Part of a small language model's weights.
Size: 10 layers, width 640, MLP 2560 GELU, vocabulary 32768.
Architecture: LayerNorm before each block, learned positions, no biases in attention or MLP, tied embeddings.
MLP neurons of a small language model. Each row is named by its layer, matrix (up: input weights; down: output weights) and neuron, and shows model dimensions 368-559. Each number is 500 + 40 x the weight over its row's rms, rounded and kept within 0 to 999. Numbers have three digits each.
Before each neuron's rows, "fires on" lists the tokens most often at its 100 highest values on Wikipedia text that the model never trained on.

fires on: ",", " he", " they", " was", " is"
L5.up1827:489563596554396540546487488486371500505469491472452508474506474560551450497450531471524464518553523505469495527513517501475529527504502629475494502534474496465518606419518462459549544487547511521447477621481475504488467464544512531379511528527470536475527512420491508537499505449505503509525485415488494431493457606573532569495455464460500494482488486565507402509496510558501496450466507506472517519502470539497526495445494521477485544494463503449471495506474513488494499559455467503528491489588528541516525464520498526513461415480492502504440553539533517471526489506495512489
L5.down1827:474530508491516510479486485473499478477465473442474473475558523481585490548455579477516514535455518499513494471423443492476470418447485529526534587456516549489499517553456490491488545487510516499517487486549508546450464560398478539458525478464451486551443512520489507454564475548559456510509496405516493522513545485525489519496471533500532467501459489528577553488440511529532449505446560522505435475476493497574466538516447496561509494496463428504447477507603461442512447460477530414513540482505511511573474555561486578481632546451514514485460497470560522538451575489473566521

fires on: " to", " on", " with", " in", " at", " |"
L5.up401:542455538532544550528469471368494498420433516540395442464547588499413544549490516487507481501516550482484574533511400521381428500477619535442501535509513487413482497438542481534524536492452590468485508419462493470478404541539493506491569513479508461433518476497576464601442477484527494475488567486491507470483437523546528550492418465491493487515593482574503604479530498492599473471497488428468538516462480563532486522534514470513459540510510435465467460458528543497488554508459473519512496514533507545491518491545547451508514498445477512482463530490541512525528516498490499515
L5.down401:531549529534549541539539474526447525492517520499459496530569516477505430508609475493486461467459495490462513482488571481557480420557467470529490588528488505545524514525507484462450500537480431518523493472478573466538599441376424515475492579546522508546432448567440434507546411556543525526471480487495421524448537517483441478451464478480534437480475395507495424486578521462511561471545526455485500483430499504538477495484480531496471489517479436469478446472598471548446521469515462484464489572497515439479514443554472567475454459547476451536512422469447506457463518559455449490

fires on: ":", " of", " for", " ", "."
L5.up2040:508498543497492552501467411440444445438459447549495504496523547438421485576526473446533478500524446523478506479474453520519445599537521459505588460522435468538538487494496466473538464581459467519534557474539512518478495505525471520402457525516570470516463540544518461520473426425455553484489469487475480521485515569479446488490534510485490518535476475510509444517578527601540513469535533593503522543437540464541541453486460491591554454482512492517477577499467462498492564525506537461441446545481476456487458447453467584485567475517478464539454479470525483449470501453600520504
L5.down2040:476497589475539455571465522544525483516559534476517373520547438525518511554538445529489476510469509493469492468428515483492514454515450472472454573513545510496468476455431479473489487477449452530510584455509503444537461466475461512447538484529462413532447517536486510491447502501454425505436521442498472452515487496469489509465520509554482456544507524485478487578466471468523511555463574477470464544473582516489503390544509433522481433545513541459503520509574519456487446457500586492462486534595492520499450501469531484508468488456538449503484489497471470541489496478457489529

fires on: "0", " million", "5", ",", " Pts", "^{"
L5.up1930:472485473536446451411519469525490496506487555498420466525540498486487544482462466464516479560524534476460537548522476552434546544504506505577559487521484548494440517492418482554447481512505511439466506507544498484464509509495438552549507477485494521565523481481524484568480529494485527461504486502557562502540466424542452543533483462507445535534480549495442553502584503565549504415583498527473469422536475474638495446550534442535564452491431539521545484480427506482489566513546504526516535462464535574537526526406443495501551538482552527508530487561449443586487543565534529490
L5.down1930:535472543457452534593433546498465497520527513480497482376484538488454545491508509425472467482423512509578417512536578524499462487574506468509577459470450485458512441515531555545522506535449479526466465513460468427521490497599521516506584565519509518465514472530522518474449468518519505518471535515511485468394475442443469486440514515500490478492466547581464468483548541512447522525512473481512477469485484501433480505466512579492490479500565451493465480490550521451468454504522514492508490482421510520484534488496452470474554477428512541514507552508522468535513460521413467499

fires on: " in", " for", " on", " ", " album", "\n"
L5.up2063:471538560481552520567488486452514508451492505509520518555507480476382533457492460525518497549517458503472568494470464495445429437520515446457506452488483460515472486490563417512460483465503488483426491433549479471548469499463452495468519484436533400600521397508517475563492399475489540505466548527480489486528394533508523535587492533441498474562511494538513497502552515545541504541541432464464518474533496554482542509554472502607470540523496508564560494489487533507456459515459467489491520515477535490541478452482528462471469477543504474534489456521507537493495552552445493481
L5.down2063:591551519560457511502449459473486517521498481512413412426473496535538461505559547475492490506532575534435471525472469477474409499533420496463508541494518513564445541401526470541559474493458463544498536544534554492535548505525518518476414488499501528540431475411487527458565525496497455480451491433493420491477573559418515449472433482515531507516547472476508470489506550484529552466497509578469473528426454486483483483500511516507544497516479448447473450507548531529528632428517493535490458606569527431468458479481521461513441492448497448565482464455493570467502535514557513499

fires on: " of", " High", " ", " (", " in"
L5.up457:570518533539514655472505532498471453416530542604545503475497538436485495464458463450539531498569512456553484513424501511488503555625571474513521467507501433548540477505545439480441467509392529469539462499467498497539484493535473475548473526469514496509481555550524505511499475495444503522530455503488466569553527507556468554530558459556398463501493438528542478528507495468494521470494474535452514519469562468495495568492576500534508517493561506537456563470504498480422526496493512459501483509510463502494546463496459582577564497558472457514434462459525493485474535498512473430
L5.down457:497572586529570428513495456490473451499545487478408504451463503507436473547605486523464546525388570465459532524579454508536440544502508494546520487486535521567504442433448481532538516471543571521497545533434522556458489532515489499521515441529517515450473477512492485460475555510580562476445475504524465552466433525516549472510412516533485454472511460482508486524441528522498453507545484556437401485503482491469503468500454534445452543502504378542468407476530471513467539514423469550479540518567535477483463577527481440521471496536533536463486493496484483485488504475476540455

fires on: "ve", "re", "le", "e", "ese", "te"
L5.up121:519493480515440529487474498493528468464497502513555517450473454446494511547477522505551443484490501481504504494455520426462489599543514566459525498547459455577427485480531479404482482546458512435496481511479454544537474484503458513514481471517530513533513512505496515455520441446506538499527490491458538528512478533491490496501603522464450512499506512535601485489535410474475496431570514521475478480486489484496479473440516511549467467531523515572497503545529528552412512470532503467469436565449588478513506501491485474536569470457580476494512465521492516510417443535460512470
L5.down121:497525555559459480445466499596485429501451567439508459510417499547475488513491476473521517496351527521521452586477506513520479501463544517444551472441519475532552543507506452549428470532554448450438422511455534459594550393495438474513509487492472520466571473435497534518523545508465592474496500515487478372483521517459444469484455575504446515530505545561535532487446495475468546433516476466545499524482570509504469536487538561494442542539468527499489442533528505522461482504523589562481520431421509417527432553509486493493482448506541476404523453466540410489491454515538494519

fires on: " ", "2", "4", "5", "3", "8"
L5.up984:539464495490544546475476497504484568477498458476499479478531492481442578509474483542517483512520530494497487491443523445491520463524519541568454428486480487502507470540477472552378490554465548462490524485447519486481537577473499527552502461441465437487449428477505496616477513561484497503501453476599490498547575521488552502530517475461532541535525544424466521411474496507509477459570516463575507469510444469526521478500532571527551479444516585533483565525524470515502467520520525544569498480544532595500528436409467547489533557537505481479520433462452560543470543484608514539
L5.down984:439502544436538495595507473546568470499494483505454447532505490538464507549539522593503444498353515478498502465568517460494470530513551518510564508528504479477508532482471527468538469520570478471560515489556502567528489501409513494494448456514519514579435545551557475477503433521529504478486492495536501559371442526499477508482462489612522442530492527475639459490553464459566531561476499583536536505561457496480488549526548505462502505535459437490485444567472558486495493512490501544535467510510504536554470484542454510499481475468514453456506528456519517563471495477549510478

fires on: " (", ",", " in", " |"
L5.up1579:518561445535543569444520497500461545513490521578515488426526519408457498514504445474514479506534505494484479487475536453539440527514558487512511515510522446539444474517496390614496515569531540490486554496529519534460500519543470498518445511451534490572497524531507478552419497496521481485557470478566461534496554527536531520496568451492438443510535396602478481529452463466497442455511399527511526473527445567515462482483586533525471561520512439552556515530545501520416504552500439489489478523541422492511511501522550530509474486490488497520470450498538479487451446491519544458
L5.down1579:603507557511443484508533463593448448551518452517469489497508518553533537442588513520441462494474514495492567538530524482511528432503539477572485454437455473544553431497540534541530535493492535503439512441466524539437554582459544471485521548436444517469493485533516563432493588391584509473555498498607452461456495484477434468506431421543529545481511552475476489486406485499507540528524526527484473523508506472438502546516508521480482475498490411538500549471534419492538572460474442518532490422447467477505506473450487526519518546481516512508487449516445485535562476409524524509

fires on: " of", "-", " two"
L5.up1267:482548437534477516431536469510507474470498527599514508496578500427546465494454484495509491524509452517466561558471478502503487511531512405456496601508525504482492557505496461497495475511455482504446504512516419406646511524503449438517495515455611433497464497553528566468505432515494548538490464535561415540527443444571425595518487490546452462561497497496514474504547542542598503540503473486477494540472494511539548467480538599482579461538484491494459546439510504529479538511454536385565473642452509535518497402531472471534464478501584507551463513529465499517473503476499542510
L5.down1267:547537512486573392509457454479570507517426492418531510499503493497511524479578466553468514456463463484576413508613560502494431481500509523588467502480506558475515395457492485454547495526486528519503531451566556501392444485547549464456490493507472508501528512459478526473493529501520487522472545458483528511508515521543560486561492505544528454467554453409514473505486515432470430486522473504463535515542466515432487432491466483491509540519537475457461548492481527492546442428584572527511456421580404477501525478554502526536375512461486520493485506521533512572525536496473422443

fires on: "0", " m", " cm", "5", "8", "4"
L5.up560:471495529584527484532423473479509519545516522535532505455526510488499472537455452491526546594509498501540519466529452536502598478538482502544474452508533539531508479462499478550453476501478551494469608478476495448451558603484498574507440527499547522587460494446508492548518506432466432505533506473514587463498450495479453523532523526399527500511459488552460481473533566511557540467599511519439462479525566536514511380530511471520520545511438570490529504531461499463496481551456491540512464470522563545441487473541499485537465466528531549451505518534443495503505497456561616541
L5.down560:476442519463512499560499528501489480474523437497511458495454551498516575489565487517465460461506487468486439516570508495519542506496479477551540514396470512462475448459457480506532444397439510534552482524542520408538558503478456492558530549464568450541423443496471483536510453480504415485431544481486469536437465527491565497504515535540534481515511481527446474500511465462468484581451484495506499537608510502475456506567487485547488534503437483456474474568513430451539510527528513520494496456503507581513524469460540558455516545468491511498493615577495503458450514526479455515

fires on: " ", "–", "°", "7", "6", "5"
L5.up1319:490482539474429624480502548465510592464555514476474470505482464492500561469497479505537483516542537391448533526526532485485490491567464490547513480487485435495461476477486522568439513452522570447461495474517479482492486612535482474500487461493507480499499548522587526500469505557535434514410453538464486503552510498432529542508543469498479553552463522483529444441499486535479497513553538534515536513466465506528520545545506465514485520502545523540498494528527473468549511510472478532501479548416509543514459520383420487477487509526545424553524459471464489534454506545458538444
L5.down1319:530484481491508516488607470565470504506540451551430488430515497483441492434539466546511527521526467507478448460517505385540533441530521471494502486460460495499482486502488399555450476505464546517495526443482496456564500479536528525497495566512503497530541470546479454523454561459564534437561491497506464568534513530514515516501545454529481572435493484471515439471482569592526525456452466517476508508539551545509503456505538455547477491392514493549511522526495551494469527516478503587519481504447372518446527482519497460505464468524510464525489562523489447495490447504495455537

fires on: "0", " at", "1", "5", "2", "8"
L5.up1423:569478558466561514496551526474383486480469439423486553454506543552407520436485446547474455519563433400499509470491519466447442509515471468582503442472449471547468511527531559468489428532503541430422486434439454553415579520539537545493567514577504489451499511489503553535568558461498457529552468489487408542439538508514532511489546549428486555576517553541478443493491525509492568501558496503516480527518532510467530464514486413455524496494547518519432515562509492450563500509438568503493519495460439535533482463447552531468504486549488442470467474486524543530514443529484515519
L5.down1423:505475519534486542566452473521502518523565568511527456504460493480494442514432472477559526559525535519530533465543573512482493485448520486571548534495463557529541501482536495431480418430482494533521524509615490403564471430542505464494514498516503476524504470449528419523541479527463488456441448511582507527459453511593449514527513538482519447536452444480526523428453484547474491512471462506471462518574483519578517457491486460544509462488488518479478538474435500554453517429512558516519539556552552462522476403549505488517489498482525489528493520524547458542472483443504538515

fires on: " is", " at", " the", " of"
L5.up472:513581522522540543498461520508495493443423519503492488453490490508555500464453525494458449544507473418481461512428497482483534480505518515545537503496495509524524516542536602509494505550462487562511423495437492448522517513444473507423556496534499512525469436482500527514569494548442525588491505469524601565498463503519527567465556453457473527503499503533473532524554511537460519560485471451522516464465452509520496493519499513506544541524473478568502520538514465484479542522429539479470464542489510521506521409503530517479460477431481458537432501510526574465415543488492506537
L5.down472:468483535518416514401482506547523561454616456510415486516551494392531551535533465511467454544419490561531552543470558516518468499464498471468530479540492545530597559475494503544518507524456507449471492509477575447490517579469461517480542542522561507463548536515473541489556478522526492518435468458502480556515537531505547487450544484509521429472500462476504478465486516533472540530421473550492451529525452542455501467489505565509464494460531495447565408571448471501482519537467477440550466516449561514470548490530495480516506514492484433467547455477517461490489540497447465506

fires on: ":", " of", " ", ".", "°"
L5.up2057:524542498517584523528512508435459515492479552472455532535472506536427492500487545501582456448550510432577487506523476465549511493526518464489467518575477489473472519398488552496522463547456426483494490553523482500524469416493481466503414539491471473419509528502551480472510446409482483490462470521474486560604491463398507521559517454466468530467515527562529516437469488524482537444549502530514561487541522518454525485504427472476533458500464532476500514524532496529444538506565502466496469465505554564484527490418530507483515477483530486483519462532515442467509486493465521494
L5.down2057:495509506465494539548485531468471438490517474519476530508560434518474512534452564527513474450505443475510477557510588570651517452493453494510563518574465450531500561532499449493499523493475521519551520472546475541506565560424505482534576596552555547459479493496491519439431453502482464514511558437510497522568485552482467538532539460469555454567512508521468533462510479547421538509518552478522469467490505571507529521508523537466487523504405467481435504512427468524510549492471455480490509391536523498491565519464579505526516476456504484489414530512460536483577489435430498468

fires on: "6", " ", "5", " a", "1", "3"
L5.up574:527483451552536566483543594445549547514463503518525532509496494489480537436482400480509459548558551480432516491525448461525537462509465551510483465531488455507518490499482428532447518401499549482489547472497536522466580499558480525515487523536493482471519536571532491477515496510502478495535503511496492510616469521463503471518523452519483483496474518458466447470440483506568486502520472536524456469538516508552581545509601512519483474480517502521542464508554485505525476531448528465540384522459472483492453473442520473458557520554508443481505459511495520471541432476495552524
L5.down574:452498523506463500521471450549469463551508450479557491520495552532450556580501484482469483421430500593472414548526498535475523506461560544482402476450483509489474459523457373552493490472473546503482522503493611527434524439530508524554445532545555476478469469476472506483509531529529519499466503469499447576505463504540503548528527479499510568546532489499462419481490517458491521539471491503509504495493505528467558467457429496482559529445504476563540520491444538561495530489496488525581474537531522455528445518535489435475452498508450463451508452559490494486546493479536464494

fires on: " on", "\n", " with", " of", " as", " in"
L5.up374:522563575501569566459431516471488542516501535504465504442472549474500520432480466542441481480525528499544577481496504478473373440463485489510512572565535425498498467490495462509528457531466448499516527458529502458474488549483462503510477473475537489491445430514475452511593456501484519506542551425490518485462486546468474501500521472489495525499570431552527482497500492551508502509506455520491519436614516470527489561503518490485503506540472442518460421537496497371473542511520508493549416516528513538481448549453578524487501512458447495524458518478515532464475594547566527437
L5.down374:493495509502433497550551521490530493493471485467482498496475514490579424560494537455493496527439509502408485598473489517503479532573486474519475518466505638629481525504514515472545480458559507533486553499556473486532511478466483519499548509532474421436410448514442506478588465474448492427438493507537519440498530511508546514406526518452514455480534469484503444509523499490525468570474484500507478534536514534509506482470487530499487463508484389401435481565528520463549592471480522483503617521538541532494533427575491576429440483532534503468542475493502550569574466493486490439

fires on: " is", "5", " ", "°", " has", " with"
L5.up2454:571485519479527506497464476430496446458481464443479498495511509520455515505493550545524493446558584478481522475508527445528501557500519484508561521511477429449469524380456409569557445521514446546385534584507569510467462532463540453483456516511469491449498542595544506452483497363463569439480518562498529522528471504441510539515440524494522584504534533495506552471552485545470479489534513589500508449482515483569503427430514598494567484524456485495437450522487570545428525518569454468518477466531559556480513515463544521539560465522497478597489495506462539525503541540547515501
L5.down2454:467513449571495424481537514473529439530452524517522502543541531594480531529486513511469467507508496555538494502505549523531494510448450475540427501555491461539512428470533410530569469557429476480485543519480464527457438541454496531520491482461506495430563555429554572538498430484469417502482498483515479488454546514570503494487513480422476504561489457486513505557537431461483526532535468520490536487546478528492520522518473420497487470449448512478580447419412399457515550433460474488588451442532571462458542493426605464422469477468504546380511434538510472506549536458531538446

fires on: " ", "0", "2", "9", " No"
L5.up372:540451529507526520491470485448479511519503490461421426507512476460431489473479448525559476502532472502449550515537415497444503533505491581597572493475479528471447447499573529461502530619512487488538509511512533485600482506442445527448540485473539560572440450476565529443483561484508507459486512512533442510508489538497466449538509446519480522543430499534484538485519535487521472490483482511519562507482453456512559530531493455542565458466490510561540532453523497501513508478398558517479486486513480529482474449396433489546574503534554548515512431444506494473495561483563529464
L5.down372:476440590545498586523500422444473492511517494491484503519512496473503472538555494471548503546433500568421509465488531442497451484464477545505463484487530456516489530500508471552516492520489519450436518568525406519487477510560516488467507503540570436469482514534532542463382485555580445465470504494552438518424459580509454537473497446486549520548452506528548468553448472528505468612470494566510564538489423471497557531509554502492482507508465407500519473502481433539473577443569412432496570423519517489514451544466488539503535510509430546503498469512506520507516513534529564516

fires on: " by", ":", " of", " to"
L5.up1943:548504525485540480459482491478392522451468568493525432505548543506446500495490577465512500477506513436445449503472509382519481516482572516501522566543526450462455541531481562480540551478425428483423490560552482466525471495501537475540486537504477477500507473528512444495531459541511548526485547413559458500568463531572490532438469478518472425472495476531512503483594510554509502511482480464500507509560420540569498486497543592565484480530460461554488442525522504457498568500518544466473441518545503573558441467517450510555463421486530496559471481526492517557493506455471494487
L5.down1943:493522433447527512481491595489480524504554519472536473492494437456524508458548474471478545445488520532527519544445519471492464547528427513538453511495492501530505512467430421455500534499454470543460444473496517496450488536469431506493499504511540567550484455598568550509526530467483539469520498442501526482537493460484501475460492492475420508494484542410541554479475501492427520536430513506489544487544571524475539509493431593454598437451511579504515461464472461523430434512556398548490481469521474581409476457520447541553474493459528493627470487513582473465499412566455467498

fires on: " of", "n", "a", "'", "an", "ra"
L5.up1187:505427434478490533461520504500567413473480534564505572544552537510518446531494492470478479555511500515423547473491564484532548482518507435509435521470501498558471461460443510538499439466499519513537497546492445539652562519508485502516468453498520385561464506530579500537513459535450542471513525510526473541532530509523451536506518537545485502467455457567503458501515470541569426510466552500502521506492482536458590555486556534544503456489551543520505477529411461466509522500499529424522468615436563485547470450563496507486497472560504530525462513521490509501453480533526529450
L5.down1187:549484530465539508465478502473477471506404481501521460491559513555534480485497584540520449470489431462465486571501521512450527538484545539461408524503448459569582533481430490505522489531532536473510514556484544512617541540510502448457421471461474533490434517484565453478467496512468528530540523478498450500486467480485478459458441503598476542455544542542536516479503478440460437551572474490544470511442486564553455504476526562429583517498455511581482528506501510529486569495475537563492471492540544419526473479489530452561367500516520453548519564539424491500577498500486506559

fires on: " and", " was", " one", " an"
L5.up1079:512480429496508513463490449514540429398500470477453515497492501456561453482483446493490496511512532487447478545467533510568469483647519414494503496477481370491582516528556456523481385485518435506474461497495479495462453507516519478501488502509504498490408462494529532468511456490488590453512549479537532526546547528461527462454508449454506565492540501502458455509478522512476512496556477496497514540548533477468541484405516457481561531561446472581484534535491556497543583471503493464539494492590459494537454467545543482494594502474508435516519563536474527556562433525496544476
L5.down1079:474443474507491538564534496446532435499432509483468495515500466468454503543458516440544463473456565486461535577567535564443490469552546497569538488466438567513454544492535461459576487502453520525538557525454460489453492492486478517497477509475545488486524576463485539471432392493524524483484425502538464481421502462546492501479519445466477423464486465545505535524513466487545516466552503531500518535546456493508516525452397427519580486436514510499542474471501525514456603580503434556466512518488528484451536568478498510557497491517533490471520466518486480442483460485513469430

fires on: " a", " the", " is", " most", " are"
L5.up209:508500502458460566558478487513486504536373523555452513441527441470483493523449520426537456539542471448446564533482460506531497499508510441507474468467458518481411507404455405561528571509528443539491511490481466550490499511490440600485492439508481560430501496505542467524484466470442498542509526442534482500527505544483422498453517500533511412515521468531476462461547459465519547499472563480506530522459474458552509533422495551588544482541448438507517484514473530398488531577413414544472511519529444586451482467532526453523482510458544475536503578431568531499509548539529545491
L5.down209:507458416474522514509520543511474565520513508510453457514563498530417472527568481512527526513511533514530482460460498511493509487461556573466485536418495505489549506469523483481497565446556515557467465500528521452553460513437546469524514561419426557490499435488472550463533529511496477471457503426480488474560501476475498501481495591493467469493537492489394550450498473530508567477462517508572512519562481497537573477548492536597526502489514522470499531527549484461483328505481469487551530559401545554437495433534486518535552537509548476524581457470546535525520386513502528474

fires on: " a", " and", " an", "1", ",", " former"
L5.up779:506439429491494504479532501526526426436486528471489516483524547495514493471449415374488518511539610476512494580527492426543491489539470467497483560468505487450547450475498488578467459514541515438529529414487468388524465420542469463468472439515491507520518492515485508487505497447461536510515431545493541544540518500498540485437502460481476488463459486477520466496498526527484440451488491503473568563595470518490567496420547495478557527505527478522506526480553493482470566486501487521494489495487498523589523480514487499490527449542592456521454526431555562496500480529483543481
L5.down779:476535547457513466505542443497550449564516492425496490461466515458553496606505468482458512514487514509474452580474538573438461551512484464508467497457486558473542468482437527523574502602444551540542471455464536551468499549565467555494482470559507417488464504504513464534516489498506436457501532463490468513509478460571555521519531481471510525497534494558570434480493487486517448501542465497494469492471582490525519468480440459508580407485531353471429470508481515463474521474506498460507548545527440441436524528501548499546486483427455504433490523528509460473499488543447465490

fires on: " (", " ", "7", "4", "3", "incumbent"
L5.up363:492458439511486536510476562566451533512536487547518550472483508472475525460469485486645480553585485430508495516520522454488563434486446479488472571506455474576457543510476435539416468493450459518553508497491490484490470451523462536509497497548501476529552477522531481504532453477448479518546463534559496502551493490448543495508516481457476433459524475482465425413531491532526526491543549525487467515500516535501500516526572475494541497486550536560521506532497530511465501509546473481485453521435565582547441397454530552468542543548558488500489476469477477524442457501410503481
L5.down363:465488530519465524507479459555484522474506442460453586499589507469515509584408522432562495469536510513469503478490519537460476552512528509550515520500486560474455485465507513481537520541476527465473531550541543517542516479561457448560493567486444439504513484500517512447468479427533546479488464570475465537481539551504506465514511560492532507534489541472544497440529437473411511501481536457499527472553434578487508550514510477525471419506552412447474519545473471462559566496470518538528439574547513449526460453496554528505472543458554432514534512507457535455453537439537534525

fires on: " of", " from", " by"
L5.up1318:491520467530611477470430535484512486463492516520447491448536526531533511495478525466503490620527465497540494535526447510493527490521525467481452561464499521536539460474528502519509440512409447466473555541527491448539415452488475516368416466505524540573397539516498447543581460504449468520553564499526446528502462574570560527493485490494487457509474453484418513449525464460519449498488460437537477480572514521454499524508555458535530518567477497506496489553410536403458468542516482494470455540519494502529521456549560487512493460451475485533463482466581575476544520529585515496
L5.down1318:424456475524445459486498535513522589488550506482553479489528453424452507538505531557529498479437528399457502545435449475489501503430494519510539500529469490479534577440490551531449518510475596526454566453480456569564512515560500443479493515506517545476509544534500565450441525517490520459497514490436583567470443460422422482512494460429604518530459564544532473480543487498493487441407483541512476565555412552511510512524478509457540463454512461475489448495521531476460552431477477557560495576523503396451496501493408487495457498495448507499519557510480414532496446521482504519

fires on: " in", " the", " from", " them", " on", " him"
L5.up2481:468525611572500497554452479479460478484523492509483440468484517439485548466471495508463507455492538473520548447520542532494484397530570500505460432455528451477511479508506385535470412533483467533481480513509449483482551495469454512458550537528584389507484456485538505556443436584482502444489514430524528481438489558471466568575468563491516467496536516574553479490479531470556496520542436539450480511554510470595498491473522515523483515522519507541463460454469508519507466533559456511525532528541552495522471537537514463530447492453499417454505559522487512481560569563562509466
L5.down2481:562448463493447508509479460446505461570517519427464520547540516481549476515540534452430546474468508494519450497387503425500474493533431513531504495499517490520458469445483511443566557508529480481536556565441485499427471481515470521548515527497531518495454532434516527450527516444518444513560490427480416524499511433470469467447578499534508499486547520433466391551510564532482503436550554530462548602510454448476487581543509513467536527508514428507433435469545548539498612428486568502457489553455521540495499447526502582557576467497504523515487500557487517542452516481461549527

fires on: " a", " of", "s", " about", " an"
L5.up1555:497529427572570510529427441511455502529523528538526542463531519442442463539508452449481514500512579516431541511515495470488493507510569543497449497515559551446536528537520494501497502471542531504480519475468520414492434525439501474479534551514464454554444487463527440520477509491540547488545482463473575538506486525574500447518458454482384518443516470505507480503481532519533501512513413482448467487528483491482581533457499452587504499545521460537469485479509525501527536458587508484534470562478538519506468395513528468504481553461536449491466513526522571558426472501550560469
L5.down1555:477476536498485507509499489492493509506443547424483436534523563459546478547546545498522526524387530507502467535514493532496508435576566559516540505478511555533497462466519510531536554508550540489429471527454529514518509454447485506525526515467474485498498453617460530472446477524516441491476546463534556457447484508481479435488525567490495473493515509537525499498511514475563502502528482422517464513484514445512547486495463482442522503535511472488463503460566520454453492531543485498477474547462435410532483511516391531478475444508476532450544533467566517483505464516410451450

fires on: "-", " as", ":", " town", "og"
L5.up2304:467497555470490465543523507490516509537496515524501459501505508499437489507461487620525555515526525498504604466532545494461463498538508511481514537542485487513522530529482445424515417502506524490480481469468483500440528480491468540474467453530597537407517486494462579563445442474509547467478467491522475481499447439550502508547499477586536506483482511452523497537482451568476483466487407478502525530522597477522477522533545532516536435490557490540516505521435480468503499488534490489444498564508473450501493411528529522559554466488602460542498510517514483487565432527492505472
L5.down2304:507426504566575567449428538525448511393495523503551494504482474466515516441470446445498499489470526387476371460444512485457542571526549382503524440476498519564495513528430506429498475483495490516483483496545433500599531448428489517458557538490515437553384509551463482510530544511502450489523567528501493504524533524472493485478385520457477454531506404527569525526444496501525562583497528531499477521441535481564449531530508497455428438491392426480541453493494539531434555568530518503539508511490540492518482513567540524482507537516528472487512550518478499507435508464505462498

fires on: " of", " to", " a", " the"
L5.up1657:562563493564555495452508425390434503467545514538506488532530530482417502477482538433497508513532425495425480493501469556450485464538561521543564463501524494558521476521517510485520492516511500444532490480527511538528552489445454519522484543474516398514523425520529466533515434485461479633422509511464504519502536459573505582588524485458512460495517391504462490514509516543535501540549489472492512388519431515522491556492486503484472527470446486486514457527571461480526531466502518527478484566595482521497479475531474487527522409537530521491502575461487493488498516428542513440
L5.down1657:466555503556575522513487478509499509489497478486546485433496459516487508443540462495531491412513517519476513482522525494507535528545462460467455531592512483456568521552489517517516543588532472459503446487591510427497448451516455513543495497455523546467540486531489489538522472517532534535511465645497425452567474510481493511541475546499512509473420490497590571484505491487523489423422519552508506444532499510508493565509485528499516506482442465491485454499527413530474505460595523437445463398503549573514471506483537481560511539490555524503525533501470487494521446489469500527

fires on: " in", " the", " for", " a", " match"
L5.up1856:547473495441520526557457510489512515446474527527524523461566395516505502504506477416458519544513496454452548527533491399458497461570453540530545520509507520463446496528560474547450501442491512482428508378434473514490446509454488500466516473439500512498448487460511503564502504566497497462523544473431482550474488520584550447456514426507409482575537516482451485494507554453545564536511500447446495532489493473502507460526491525564420570465552461508458491440537503477508508545431495491549534540446504597492436490442515521479430469517520465520563468468442489603505470548571506478
L5.down1856:528541544518506468541525514536443452564428475514489429381572525487543510468502597523546451504642551508467460547480502507550432497580450523523532584494441504451523529480493543517520558544448393536523483555558516499555514527494527540472518464493533512472526462577516466510544465490553562521474502540548422451568539490555494509570421562507560537498481467524495442555542531523487420512487464590498427472491439509507558526429487598490497515553482443497447451470548498514455586455476465461465514431542445487508531522501481459523464449485539514435546476544440564528539498531539492495

fires on: ",", " (", " is", " are", " those", " was"
L5.up861:492559522464542528505521453401479545475402530493476534483516541491494517482448476503460512535525508490502511569512450517431587502515546549540539496470471478446475543378557414657473510503491556482461475545498527501531452538501529559498526526529470475502448488400500471533516449525510500475517576460452496513470432518521455537470541527501542464436537519545439442531571550526469498475556488485515444464532505452545496464436530541559511555528447510486494498445486508464446543559424451419505489459588503574444497500502482492497483464459500442534496555570513558559564499597521511483
L5.down861:452536511499469509597521543486473468512611478432505500455512540436478494501444496501507492493511536466534534508443531424483507546504524474488514527530465460503552478577522543545482490469504548490559478483532460495491488492577516492463512505466435458535537503513480487505522498454595508541482455461515498543524512494502477533533494575510519486534413428504483479447485536489460489430498516497524440450500492454499506495505401474535462526444474577513506553523513438566449531526541466510408534509448493596515467554519562545493537503496509531468472530464545504458436398507422537500